config.yaml
norm_place: "pre"
rope_theta: 18000.0
bias: "none"
tie_word_embeddings: true
init: "normal"
init_std_o: 0.00383
schedule: "wsd"
max_steps: 7782
MLP neurons of a small language model. Each row is named by its layer, matrix (down: output weights) and neuron, and shows model dimensions 170-340. Each number is 128 + 32 x the weight over its row's rms, rounded and kept within 0 to 255. Numbers have three digits each. A neuron's up and down rows have the sign that makes its largest values positive.
A block is one neuron, or neurons of one layer that tend to fire together. After each block is what it responds to, as a language model described it from the Wikipedia text at the highest values.

L3.down22:139092129080090150157167106150129103103099129147103132125044117178170096117113087109138162134121140126121049168088073136190172152184147150181154087119155128146117113144102101140109117170157085155196097145136124117167101085137143187141193108135138162087187128101167140067145098076119107072136121103146077118165118116138116132113134144140147114158154105114117126124157161095147104139103126107139177048132129088174104141122119150093167129151139158100154128145105112151078046182110145138119110090148156166109185151150
L3.down29:080143143161119114093142175116096159186089139124110142137100147138105095076134132137110166120154134138115153114053128170227118119103142152146139156144128146169145154094141089136071164144157139172112132110131130143143189150065140129076159149110202146195130047098109155118120130145075052128139138134132114126141167093163139115173130108141099111139076163159138134151144179132139153149123173127039082115150112167190173126169083156091148091121084135151116121140123128160144141099105111107077114113119147128118157152135
L3.down180:132153122172163170122108123105172160090107077181090190089039170094125126109078109142156167173104169170140146157098143137093151137098120122090150080099073143110165146157162143108089083095181124150128098150097116130146143130100128085158163148137104088174136175199143136105201118053094127053142143107105071152154078165130125126131145103117085099067171136114077050147154141141140104127134124116132126071149061104151147110089152147129191080165143084127145148120067174140066137147132109154092152113127129183113148130117
L3.down312:132172174177145163110115099149124110098130128132139100091045093103132134083135132082124095161108128117140132135137153114151155050105169173074147124145100071104109106165134117122101044159182149088144141124135147100090118043165081194094136115098103142105139178129150141140127095100104154083103083159135093089135100096108102143147157155111183139109165125147112104147138143182155087028113138127094106081099079138137120149209092128146134155142100144172094081182180144110144118202058182135082093144094109171124152116125
L3.down322:135109166132112079078145152137119137090081148144132135155115149079142212134113162054111157142112165159165188107146105174087090138118118111112126118097076078137147102225147181108086146145209095131162187136200150120113115129109156114138128106104060127092144117150128177117145091173139146134145061127113169124132181135149153090118094125145063105121079145102100167133129165175136115093131114108124131116047089143090121131114115140120182085142085138164108123079129117056121156144175115153056121158104093139139093152150
L3.down361:108135151142130207171119114051126097148106102098151091065100140156087144108157116121124126152153118170150134155152162131102133079084158162097168108076134161119181157126134086130031147090151091129141103152095085104168083081133055117145134127133167080102155124181125125150131100128177234126202141178146090122101101095136165166121090133112104157111134159135147100126128164140183085101120087082081147083143088093171111101101115134177141136183132020123102071155082187105129076143154148100123127144127100184120183132120
L3.down550:074125162148173195138123112086139151099136112138120147141045176129142128137125160100114178138087132132173106131027129153156141113098148135146169186118073143143111118131139159106095074071122107153065135131134139128177123193175115088096152107137113079157153128111108173164153137103103129076130171128110146155099170138169159061144179090114135173123112107150123161132159211117146139166163164125159142115179209139107127169155177167074097107133094178080155128079125119103142123173091095136096157092084105199108129127186
L3.down657:126087158164103191152181151075155085136152159164114132141081127150141142122130119135188143127109104123151173074126086122103132034134099074151173112083112139102104085161114137151124156165119083141125138116133122096194108136106185128137138173153140127115095066076115123164109120068107117138111184163131101084154131107158131160151129127121127152158109164169107159128088100111146087139087137147121115092148124124132202115141145111087164099174136116146153133159100099109114097110146104059126136137156155159112152123211
Description: Table cell numbers. Numbers and pipe separators in Wikipedia markdown tables, especially sports stat rows after several cells, such as goals 28, 11, 3; weaker on census prose.

L2.down45:122087167136119164137152107162115070159105135121166105160140136110150169179155138113097100154072130122123129122079159108146142126106062178098149123094096136107144111149116137127120110145150087138094099075162133109128159151151100086162161170151133121158089129128139138147116148098096139118166163112130094120138090132103116083126119078103145146145126075127153111154124172164133166160112127123146102165190173166160112142146173166068101127102151126148127137063131079096163084127102138115150152088104160110113105120177
L2.down60:082130105116123094092081117159146140133092123097112151146118094189130050175128153179130100138089164109114158184104106133134130106085113154125122090102119127170166142137121091117099151128112132129085115155130148118144028154091153120095139141140148138136122105079173111101104141113147151160125111166131159117131155166128134154103172127102189084081128143196091090185101142137159114081088111133109170138172227070149190112166105142159153126156103125119186096168130117185176116107078103133118115107137106107128131233114
L2.down268:093094118142150075143134134192127144107141107105158078095122140121145127155133132194125115122140058067141159137106154122137117114097133090115112125140115170144181181179078204103131154107114138112098112097130099117109087089158111089076172109129186150082112120118108085157093127137179115160137126161117152101116088104202190136134101129115132126118071113150147180086074177130153095138073182091084103107120102182123112121122131163071197156175179130112142118098099087137133084184096123100170119117174144156184121115176
L2.down284:161125202064159137159151116137135138161142153125071146062121095121094181163154160130113229185154142143181158148148098187142100079177074066156128161117096088134170077081184163096153141136144141101136135123100105106125106120113178131138055105151086135099198149074144088158139125166135144135167168135044123127144113094116126126149183103145069099115119085129149126104123105115167135148132131056146109031200157099047168178124155077171083102088138114078145114120159163135131147096087156120154099110104139129160086075149
L2.down340:121098177117101133109116114123111122110159112152081104135142163119174155085162156129123113207153099104155111106109147118129149094124089088106138067100174111087080159145150156094127109092091170104024150157077084172099124106169123105154232125114185112121129152099205080140148166078076146138085142090089131160147158134121152081151057088128141157125109146114170096180087160094121132152153167126114161196136179146173154128125102132201128116117100115117133159145115097100163129140103115105163166180115112142125129154120
L2.down447:121160180069103045177094146133111112127092127133142051168119083156157126158113164114105122116156127140147137119080091127103105165128057081136151099057127074154120119148083104125088166155115132151207100168128154109092090118164137139117113141112116233110126083106134144092142141166092134171111107091132135129120156119135127147142128117125131083150167065116150100107166192100181152101148174128121163111126098141154132172123119155111132145103068130118094121127144140194152131124139184092107172097116138107147099120135
L2.down660:127109112100111185133121120094111160084165142154111102174144110135147222117107075135105097137110149116151112153156220127146130095137134123135134130097094134109139098126103127165157136103120157155128124125106072167160149118132195124083149078139197145040138127102176173218078120129071126082125164162147111138104082112173128112123138189164117140130130155168126162093084136122137044114079148122162155108160128136184172161211087133112131123174191141095115129145136074104124130149174179109151125110132186108120096101161
L2.down708:072127143150128120120143158104145120078153137088189113149159133111181153095179137080045112128110145160141154123078100130120127103140114117121186138153148093172090101060129189173162118087116149157171112143075097131124167106161121112079156080096150162143131105140115117132125106185140162140127185156111169137186103146111127125153127121141150101107122147147114171109109109151091134168133122178174137103158156129048169130091093081145125084157124158165122095112089096086145131203136093095105163113079112095100158115106
Description: Sports stats table numbers. Numeric cells in pipe- or semicolon-delimited sports statistics tables, especially later columns such as goals-for, totals and points, e.g. 16, 103, 128.

L3.down368:080088068116131162136175141141136108145146054097104136167180143126107130096072135050141107111193135134126110123136132115152089086142092126123174130121128120161152130092169138103159089131161081125157102124080158128191122061157193093129124099101162204165189134171117096159134154163116106129058079169140142127094136138130155131177145155141169123145121173180135152069104122106161092179111127144115157105185187107073213135156089077059140063105095102071130142121124156109133136096090166133146127123195136107102146069088
L3.down373:105115198116123103103088140130118151138177163150163113153141105140096108111176107085150104112151110134126178136086195116125160086149157156110112153119145127154185123106109126118126099091138020110122112094094091106114136094157086138169083139112147166121168204115105073128115123121110150163091202157135106139089125114197186096039101118114138103137084114141161138066122104164106120151126127194094142123090124159091151134181061145175160116127217127095144130117101104107108099129160119070130129132172143092060159141111
L3.down424:173139150079088099128065095115132104131140143060123140071145112107085165109129108094147111145147159138088115114112118141111106119113130115166111111128125029131082196099117123146104064107080075085151139152112110170143111131135056123126154164092160117182152135148099131105110102182122134101096164115131173190096122080145124091139118090124085146148111118050093160127173113092167137077162144126114145164182128115022123155133114184104114117076158146138089122089134139147156113187176134127184063132149144113172135208131
L3.down543:167117131167088113103136103108105121138077130096220198137151167130132104078091105131095109122162144119163128104102133109144102073082101105110112101161183190175101120103131149116111142114104106117080060086119135151079217109151132178091099116170067170113084044118061086138197167112125202129179098048131157146126154105118122151112168094199075115077168095150124133136201119090136118103113088081145090099125123125098150138098102139092132153146148157098137150113134078160163147131127090067091117194110119130101119112132
L3.down617:155149161132159144109136141116144131112091076151123084131115124083113152120133103141135095113118085105133078164135073134134101162133147082158136169159118175144162167151157116164129130083129038121140039099079114119151158118137142146115106157119143158151129223146138136138093131166093108120132113153160161132131114091145199173057099076164119145118154171135113085125105121215074152102152085123091095151162171135130137121153150087143148111126152138083122113098106132118114120141085133114114151078141138113091162113134
L3.down694:132127122062118085159152166112147124186087179141208175173137162120119133113130152062121116135109148108152128058049209131140150149163084137102149164116166071143127083088108093081137153126147228182125107079115180132159149121134128153110101171141129195141075070138161103116093106129123131172105187135157144159122144079180114125164079157152079113117119094109109082097075091100168113147161149130131171063143117157117138141119104158103075115140101129080145145122137094143141141129112121148076129149069151159163113112140
L3.down717:072133174087059152137140162140154109128150133139163088092139148160157093154120166114123129076086160140121134153130233140110157150137183133125168085077147144083106152083100105125136100138124152125135169146119133114091181076132114138172074102121113132173182117122145108107087137139109120126166207082228112136155147080177106137102105146085090138119126063157128162106089123101130072175145146044152151036112106054098128141110118144131105123148133114114143060127142145127095089146118156061135128067136205110134108122128
L3.down760:098134119111095160116124144140208078132164138104084138102120093157162152120127179129168180159133146127159079068149130076108111132123171193128164216131132086140102146103100092169129078123160152115120110117124069120135200083140052139156053156077166143182199142094096141138083137114137114150103139062195121141096122114150140151140131118111113123122145099142116198156133155076084088172159131112115147087026154200051124143042086145139089110141096107115121150141129093115094097075185119099125116109107120132075062108106
Description: Romance-language name parts. Surname particles and name pieces in French, Spanish or Dutch personal names in lists and tables, such as de, La, -Pierre, -ez.

L4.down687:127125135139124146134163127119117090118109150131170138122179106114119160106132171125135101130165156127127117177084127131087133150154081110117118135160107072150092112140121080093132222085123105097143166096115149112106103190120169131098090145131102068153091055111095159154118153117083139088116159118155169157148089116180211120194119115150127142139142106123140108158071105128118124104161102098110147127147071189074101122110107144154097149118078143129147132130117116129118084150135114085161095125115124136124135169144
Description: European-language words and names. Word pieces inside French, German, Turkish and Hungarian names and titles, often accented (Té-lé-vision, Günd-ü-z, für), plus European country or place words in sports tables, such as Dutch.

L4.down346:041119158203138135117104101155152126121152119107159087127085107136097148169122108129142214127144085089129131122048102153132146121069137103069171167108177098187152137145125113135081092140078059159050126126135107126128142190121082168084117119135188109110071164171078169096159143053103110078140139180167096123136134139169158138120118022137138110088089116157136150091119180148114133098137126118105168133150104149102162148141117166080154138147106155127153143126173048113149143136062130155139116088116169159144180173155
Description: Numeric table cells. Small numbers filling a cell in pipe- or semicolon-delimited statistics tables: sports stats, league standings, election results, e.g. | 11 |, ; 4.

L2.down48:093080142106150148100133132086108109150079106146078116159136119113172159100069165115135172108099112157103131108091117135133102162173122092167139165138100104154171059146139127122175115119135192101109145141071156166157119156113166085093148111099211110148149174139137119132157149139167101147177097109106123121143128149134072146142121156138134140148152091112149154163124162110150161160098180130102140159181151140100125169101111129125072112160135143082087176119157116201136128120073121082088118107106149132099100163106
L2.down77:172142121127064104084106145137117099165141151153172135089162186102145190156172200121174123103145151133065116152089115137135134111164185140193194119126054152123126084190081132174071114078140093139091116209098075121096161106060148098166065123134154127146127149092159125136147095151041092122087126171140102125142129183137130096089133129118117108106127090126144111123160176083155134113111125152151163133089124132116150153090184152116052131078093112090098099133121164127166129106140158108150125125137119110105089101115
L2.down111:129132147113157119122127102198217108115134108096128067098163156145101160110147169093109177128180108152143058189097143119146146157115111147161192149066141132129086098194122141144097065112163139171129078155170110146142139073138142101141161096109097080161118079141127090132117135154143165146132160119196119100114148174121124114174130104092103084040112108189099135215133132157144129103135128136109140151108103119081177127099127025106087092081126140105171097102122124114112176059104102193142157127151130103078085142124
L2.down178:143137151085038137113087146148143134087177140120127105113122079127055066116140146103107156096072159128162111105132171141133111132120148139191116132124143085137191137148128110137117097141131126104115150158139111162089159061140180178114129157138127151105170165125095168084177099103105107165139090089120131150136129095121118138057085148144136061140152112115067154136126129173128091138138089129171108131087118106072126102182172172137131130111093130148077158161204193114120072132148158130161113118058112144147140164121
L2.down240:106098123142147146185104136175140085132155143127120061144146171108134126151125167138107127149086175094145113052103134095150096145147105133141094146102120136141159112122109142119166120136099089116164227120098123090096082143148091144139122254133131078070082118087213117113128097080080118149108169148122182131112125142147122096145120142103141110109135138113108090103127134151105094106212145076150104129070119154129168133159083119110112163109077119129106158085095113124119069107164107099137129127156087134102144121198
L2.down241:107050091148170129133115124097126111133143130158079118115164115096057165173062117139129046118134119166116167162118138091139158137134079101167110149068113135127144150176135120133115151161051172119090116129073144197171152193146117096145141116066165050082137156165095134120091186107103153140158124183120089122103084106137104165143113138174110100154113156192149170062111139089211160174086134100108117097132147131143144108097157077103151087152111146094173139107118080153106106126128118105094096050089124128099093130123
L2.down410:124147133089130128117072143123126119164137172112105069094124150074137139111119132153156117165105115129115139158149126130155124125153125151158147118149134157133133157161107112123178103153108171068047128162098159072118144135132072158122071132125141107106068145142123172073142111105131107124132176149131135144191126131097198131107110099141142125108136165090145180106152101123152160159117096085149126113125160104148072117121133187085087126123097126161150119160107091098119103144075101089105065106131150126113149129146
L2.down703:082145159104096153158174102151132110134142153098156081128204110113153131124108110120132110120076086122161117122180113051138133119140125098101127118160132130072104144145156120078158115138156075123120140135098188123120119104140154099138133168121130080151120170118166160121149044144128127108113109115177163129129131085105147171082137137179141165141109098198128119077170150099075111054094159121173072120087134109178134133144094164073101159161173124109078114120044150155138160136130062074178128133133139129192098103133
Description: Year-prefix number fragments. Leading digit pieces of a split number, mostly "(18" opening lifespan or date ranges after names, also "16", "–17", "2012", score pieces like "4–9".

L2.down165:116157155100144094107071120069128111145135142170139142119166180104135139122143131197114075115163158071098086162151063144147111099101092163124108075157127113124106129104152150104195110165050147078151155144169110120117199075078209139127110070093119152181133198121134152119109149149160140109077123159095125115112132058165202164111152122152110131174115182104155098151142155148138155131130084147131101119132135097103080144105153097153079131097146120124112186120095127164097114065143063122153146099118159140084113187133
L2.down181:150145116121101139144091143167110139142176143072093119151154121171130142170112090127128142155106137107191157171135081117107202074128058152100112177131125158118090165084089098067190135135169106084106114118139148086090130125133142121145131126151103150136114151099102153119153133149127152111088160121138124159074161165132159155113108120133092151137123151120083090150148126192155109151123169143131092195119075091187098117076179139116120101106109136130082181051131139083109162051158095131131117117094121135083094136142
L2.down214:121134086158103138134069130138135137157129125093137160125136097154122148145075059107180153101170138096148114172160114079147140055114088115110127173123117159112109124119122110139162162118121172099101110157155119108116128147087105122137117122123141138114125107145103167147104142149169132066123107113176155134159103090130148160094094105170129133134044214122171074208091107106107165128150109141138088160069063072133144101039191147154087183148107145136114160098133178117148145067154114129156154072181180157128057131110
L2.down362:160109089114119126087101144129115149134133129147110159114137152174180128138110158142119133085119151128085094188115154087126094113125104151100127125138120190100102088153153066100166184111079145088129118146157106142112107130155131107127139105129177116111084110081133104078077134122141139149105108126146160127079149063150145163163071121131095167076067124127099106114100116124122129167112160068143129130149120158132128096106114163181110133061156141140136169131101199108152102069135061117165104089088172091072053126126
L2.down417:149086132161135124124127135115112135141141173107100168141161130156120187176146088107076156182165166141145116161127074124188154084142066152088095149095121157087102121053134144057155125150109123126135104118153087172159163082107129108111099107109141146167123144060158151153068160132134125114107145189142162098143101119168084139155154088121133120125116147146104129154106133169140076138134147146071142092164054158185146130109130147104118144139178148130098153175164098149118148030088109143163089134167118121093152150138
L2.down433:124119128126126105119157141105146155124160116100120133171147160130159129074138114118138121131088166144147144188166076075079128098107046097121134144134086131085133117058107128108129109130098168126166180244171136120146179121160207149128134176085134113156131139104107134111089134138100136169144178100155084130119144117139120119115100140126127169132155136159159117107159103194082101195159119145099180115179131102096103133144099123115142119054157094159133130157113178121148110084147165175125116083135142093187177135116
L2.down510:157143155155091107122089151104142146124134149127154163120196124131110113179108110128082060191218158102111118106163081131157127057136081135102133148092125175169160138059118161096141159101134106124169094169150154146121167102109121073137109171153131129152101169150145134123105126152089151118143105128100135117089124168104100136012166126126115172130091149115120062132138130159161061116146107103117114071141088005112140124140116125138119123128088122176099140138133168147109143065095093151088117081157124123110092118169
L2.down532:137114146121152128150048123151114187162120107088151156107126116163104112104129135129127119149157162155133116102115090120138120102195127163141125183102097080136167079175158141157168130078079230132122165131116099140080050070108131093124090132114152155135040101129148121146120127137145127142094121122207168114135148085146138102115091101157105105101134133119203084155092128173093162104176108140098185111124169085157143135066139180200199121110133120147134111136135127137097148061107110165115114079151144120131076205099
Description: Closing brackets and headings. Closing markers that end a span: the ")" ending a parenthetical, as in (shown) or (age 41), and "===" closing subsection headings like === Research ===.

L3.down54:166150056128149110147071149156153116102163099097107049089074091154164110153171080122124114155154195119155173149109156177157112095142154145112117125093129115133135136135124155148098112158139130187166128166161073145134166134085110154110041111114140100154103083122159128121110129130083148120107170103112163072093071134133129125076107137176149090125187166167163174102107106155105115114131068079151082117092093177255108086149178138162138142133168161134171167126108111176144209082087097155142147151073107101136113114149
L3.down95:144193144154127107171155087164103134152132085150143090126097153153124166125120120125126084164139174171123139135163103122102104168176079083180156126131118137157087108089121139144150104094154227124112132135166091104113200165045159090133123124145128127130050142139069184116129139071113159129093161080129110146159131138095140132137110123156101060139104066144138073124103132152105176196188095098123123121131140159201121176111222124120144109067100056114089133170084158156113143094087078095142119163111122121130127142140
L3.down117:112122178119177112147149126137118117156155162155214158147071156068158124094115136175117158104177133132083142138106117146061103138138181126063154093084156097107115125130125076154134158114113111126093149103139184109138091117127156108062141108103160111080154112172117076164147142123136132124124173125158117071124123102160135150169116159162104081105137156092119206116097200093076134176149172091129159122109145184137077114138053098140095135143108095143090111129082148178122113107095102165080119159108090136157151119165
L3.down378:085130136144105090164038095140140142105137141085056126091146096115105126149113070112117131158165138129098112158114100099118124041120108196092174105134146144133067149155135154134172089106117084120165063205151146171065145082060157196122082164138100095126116155126141136144130104165093151139159098132108123127056128105129150118071159115106111098146099147115088107154149067123171151136096127144089107155189040146100156144146175142109121105083126115183192148103125088109108205160064140162152129117117136110144157094123
L3.down429:123140128175084153120098125184159122138123171133009115122125109110136121101134149118105125108060078121125105113054095146128117120181118126115132102124122119146130110133164132138098125125088086133161111140192097118185102141104108103095111104098127197066112092084110174146119141104150125112127124132146119118058088133159139173067152122159180046105135131164148144184146168159174227163090202121140122133098051178130165110173091141069115179112120168093141145140081131167190115217138119207087118119114174141162092172172
L3.down475:139241134162164083122142102103154096106152126186115113134157135118133191156059067144177103199090117165131096135091093100137131177141096112103095131129127149124154133104156172094093079121119176109115067139038116163128171153114117136131115137118154081160071153213128121127164124078021134081102148113102047124163095147091162136142098089149165116128146139105096133113103149153078087123116148115156142097132112134133106100174125125170200141120140098105126083155080113130165183182096183134128136130085171079109115080095
L3.down526:151129165214131086177050128156168110121206145120111122137091111062105142093154111157119117161185149124152094183119107062110118114096146158123125098093190118104131124078143126157113137161105244097104138181127132124143109137124151146118127127148167156142113066150130140187108087138133147186146136154097131101120112166124104122092164131129095073166114123104131145131155072122159112145077114089120108140149110165121153117178109092094176100133110129057178182108117109118135148132158105043132104058139123128142118152164
L3.down624:102150103170207174097143131124084105123081158116187140153128157121134113087119084147137086157150113141118156087118047106119134148163098115121124130144141173155060132133100092091097136120179124111220123086108153047095082128153145163156057113090166104104152107174050132145145156165119107116124180122126109141127088173133146082119144145161140117147113117112135110152102116200114144165190144148097055105145071100106091137126060162172017118120158088047120126131137079103147193154144148142146158140162182071106118191094
Description: Wiki heading closers. Closing == or === markers that end wikitext section headings such as Early life, Plot, Funding, plus rare stray end-of-table or quote tokens.

L3.down65:143097125210114122147145108068091115134106119176100111100104169135089100079115139160116120118181148103135110178164108116101121138070126127118144161134146089116151137138142126118164141112127098107150079163139181127136141107117207086178117086124140218066150139126159121139070099109140141107125150162153178174136129124114147137160153124153153111122123159100123187114133159090134154129132094094073145183084056190115123064146078086166083153146127119108114114070143108197120136150134165105145150129163211137083130077131
L3.down292:150119077168068118108128152132170100102136142092112103145039157172098149162121165139115126134157125151144150090110189159171160111153136138179117096134114057155127179145144142100106137144080074135103118184092092102131170079142162118137146082114133112130149127127194160143167136168125148200097090155069155116162147136111123122143091145092181147120121130126191146165091181112137150188147116146185138127107155098079135107163085144156114099109100160156099175050122122126102117103156159025137171112116160130126108092099
L3.down387:099150120168103115144134074141137131164098146045135090152142172121095125145155142121111148168115101145137114060143120137110123158066119128157115069186132109108126155098166123133117062110069108102115122116157134144109129083127174139162137176137144094140134162099136150102146086165052133139147097160119130178166126151098170100107139071110143144110108196119141043192109128208093114172147161149122108165098179129157097091128109120176156101078164118100150152097098107163166060136142140169111070141123140156167130130113
L3.down392:106111103132070154172142153101135113179110118155182114164136133160129165122137119117148165166159075096098159099093100165125171027175051138116152124119181121117093131089125140129166135154154105099098129138135106095124166129087125123133184176142128048111147118074115153142123094123118104182124133176116063128095132136111066100108166187078127140129163185174133124160141102090114088096094110172107148130125158093110178149130118172104087100157138115171148180131122110097136153099115161108165122139122135156124151141133
L3.down455:098147127082135123149173092118093146160163115128158120120095190168128210094117114110174135161105173115086120117147107154144139157156093142133138112082167152078113074113108128146153136174141133084115154147132215136110141109096181146121183127164111092111144086122162122121139101119124107126130091153124106153129153118137136091140144145096106134142090101161096075106089138063111108101091042136151121170109126048169157197145155133125089141136156073181093160065115105113125129072100132103100138129118102134125111135133
L3.down601:062152140103123158124123100133172102097126139145128139068203134168109124133155142095099123048093181134074162124187085129078166155105151151202101153188129126144123083097163104171168147124090148136150165119153133113099102124130124162114076101165142154141106090090142096114130122132120111083128093106154138151102140144117127106067160105118179174154124132113088100164089089149134105074125129112141102038078178169105205098136120135140075128133113128138129112114154086164083107194117152141046050130072059150144101134149
L3.down684:140122026139111110143158124148153134136097130104108157096081182122170130172129199126099104088086133123105119119138121120082100155155112107123127119168180173127062172097102049123140159139060068131115203175129167158066055127160140115107155112117151126058156116079099143107178162155125122160133150145140150109118132125133175104118078174131184164101104140068144097136152087174121151124185158101148133165078164084188101106137091112157130115135112149140117102153071178141106110098167103134126140101086120150149068089133
L3.down766:098120072094124119127145088073116070104141071075121199124103162101136192109094115115137124164138158093139129107185083115171180073098084126117160097087139142146073106131162118128125122118149140114049086083059198124148083085119195173122128120152174076159122125128118095149140108111120103157057152133176146116163135132121149111140119115097057086145128109172118085104121115142125088105123121124110064081160112078169113175142103109146168097059119131092061142087157101158131111106162141100137121125130208104105143152114
Description: Death-year century after dash. Mainly the "–19" piece that opens the death year in parenthesized lifespans, as in (1840–1924) or (1895–1974), plus other range ends and mid-number digits such as c. 1533–36 and 39.996.

L4.down440:084166159080092113111107100134090130103093092186128159146099125085167145126136127140167145171126144122133113143151118153112164113166088081132124153099118094034132130120112135129067134137148062159119086105134117176194089044124112108118117134096113181103139120113074148091090163121190121157098118076159156131145155153125091152093123137099064140135154081147105102175124163120135171136116147109118095179110173121118166121112105137086127081118197143186064123187129132125103084136166160165145136076123138101122137114110
Description: Name-initial capital fragments. First word-piece, often a lone capital letter, of names or items in tables and lists, e.g. C(zarni), D(hruv), W(aki); also the –19 in year ranges.

L2.down32:141138094195146159131160142096125156135113126137111114161142121128116164147132133101128130151138128132091133135123158117116112125150201182110133126148154130050157190055144143089110148124109114100116194093187199106176091116153127089149178094148132144115117103131093125125081130077128132187124168141111138101116114137131105148111095150064100168096115140131084112076119175188077126131086172110159113104154090161121148083106131123092095182185121145149101086143067141083159224185118137115124114084148124102164073113064
L2.down46:131159137114106106133128154175114130168163129176139072119144106076151154134102155119147110148143086086122162128110126179148122128126127100104154133147075122195091069189133126131145075111085101138145092088148091156129115082132129148081149140151147136146100160138157119116102087127069140104176184121117140120099111089099058142144101102135076058115129138104107139183103120146088159152105055138159054101125128119093098144102161187171058114069101090137185105137136130094104116198082148153148144122151132138132104108182
L2.down83:137093132162145149150113131156157145125101118156098156116139075080147062193144170147182118196110115119107126182162101127142181156147142144116144121142116153121171140097106180122101121126115075123184088090158078206142117118146129053186149099140138123106159158121100063137056092155154157066125111110100147126105216163150153100127140091171172153175084163132201142144167180161092120135107077089105152119074138108121132126092100145075070104105109139110150142097084129138143082118113150109141175122165144105092124057153
L2.down269:129108071116121144059181135118124131118132080076139138144158130130150070194120113125158088147087093099154104126080105182126130062195114140149119102165166136117127074158114111105100088166169152156141154138080141175141169155159129159141090213120104146136150081132170130114133130114117099125089082115132135102140151166085136108113164113089099231132097061177139173086136147105103109094182140126126131076061131099117115188114151114115118092158098133129094080108123154143115077139132056049131200081140080147128134130155
L2.down283:104135099202108165133070112141159155137188112144118175144085105110168085169131169125178128196122124121097114142108124098160089089170135172126113165125144151146137092108108174125161093162118164114218130132111102114103094105141156171175158106137150121162179120092087121123103104172120169094091150149053150149121159139114147174181146132166116146135107160198147145192148164089118097133161160113115116091092114117091140066161116093156067161078098139191113178123091067109139075094084077141132145178188126074091127178142
L2.down614:116164129142064112110127115122140141116134157143132160151135129094145088160068150115142170138085107158113108235103104110118163113108093075127121200157187235126175127109141147126140127181135089123089112148093119159144195101129067110114179114115187169137116124145075142106126110108137117055093133128130141121079116074145146133120137120139188094157180112125116156209103142177139210138110114137080154118091108202086078133133181123185178132095162164141143153138117150017133144094097125186124124141094123131114101110148
L2.down689:121160106148128128108109153116140073095144127125174121127143174139125144185124152178164074150126109127113149122139105138120100154096145088133150174116110164127166107125104172091111117162148208099130084143127149120108150099116140129123151102116162175127111172163170169151116095165154142102106129118111140088154116177144039167116132138091118075139093122136083186146149104148112197090200137164094114157121172134094162140121126145116133068132108149149135078165125092141180110138009126137090200130096127128076185107107
L2.down758:154094082131121080089123141166116138121087115131090140140138111105141136197114163088088199110059100142086135157172068121103092130140100114200101127138128147094138070094117137140126129150148085114132105148107100137113029105091110146161150106114134144094180104140134100090099131103142132064139115181177158142133102122142112119147127116202147151115102186121175099109119151109097167123141150084113078126128161117135109125155107121191116137123159143106171132159094129090141084153094130220165153139147145116159190148135
Description: Short word-start fragments. Short tokens opening a word or name, mostly "de" (nobiliary de in Jean de; deduced, deletion) and "at", plus name-internal pieces like ro, t.

L4.down145:091213143145167192108119144088126107074163118171124126114103118083122125142106077157090075160098147137142148085128107129132079133125078148145122144076178192172050124176092099120130041124147158123115090096130149121149194085117173145119106193106174120140115138124120153115143165088048112112120148123110119130125108106090140137127110126112070124118142104125150101119126144176108129191178172103150169107132076131143098164171154109124166140079173054103109147099063139091155156167127104170148172118113149070065146144162
Description: Line-closing markup delimiters. Closing markup at line ends in Wikipedia text: the final pipe of table header or data rows, and the closing == or === of section headings.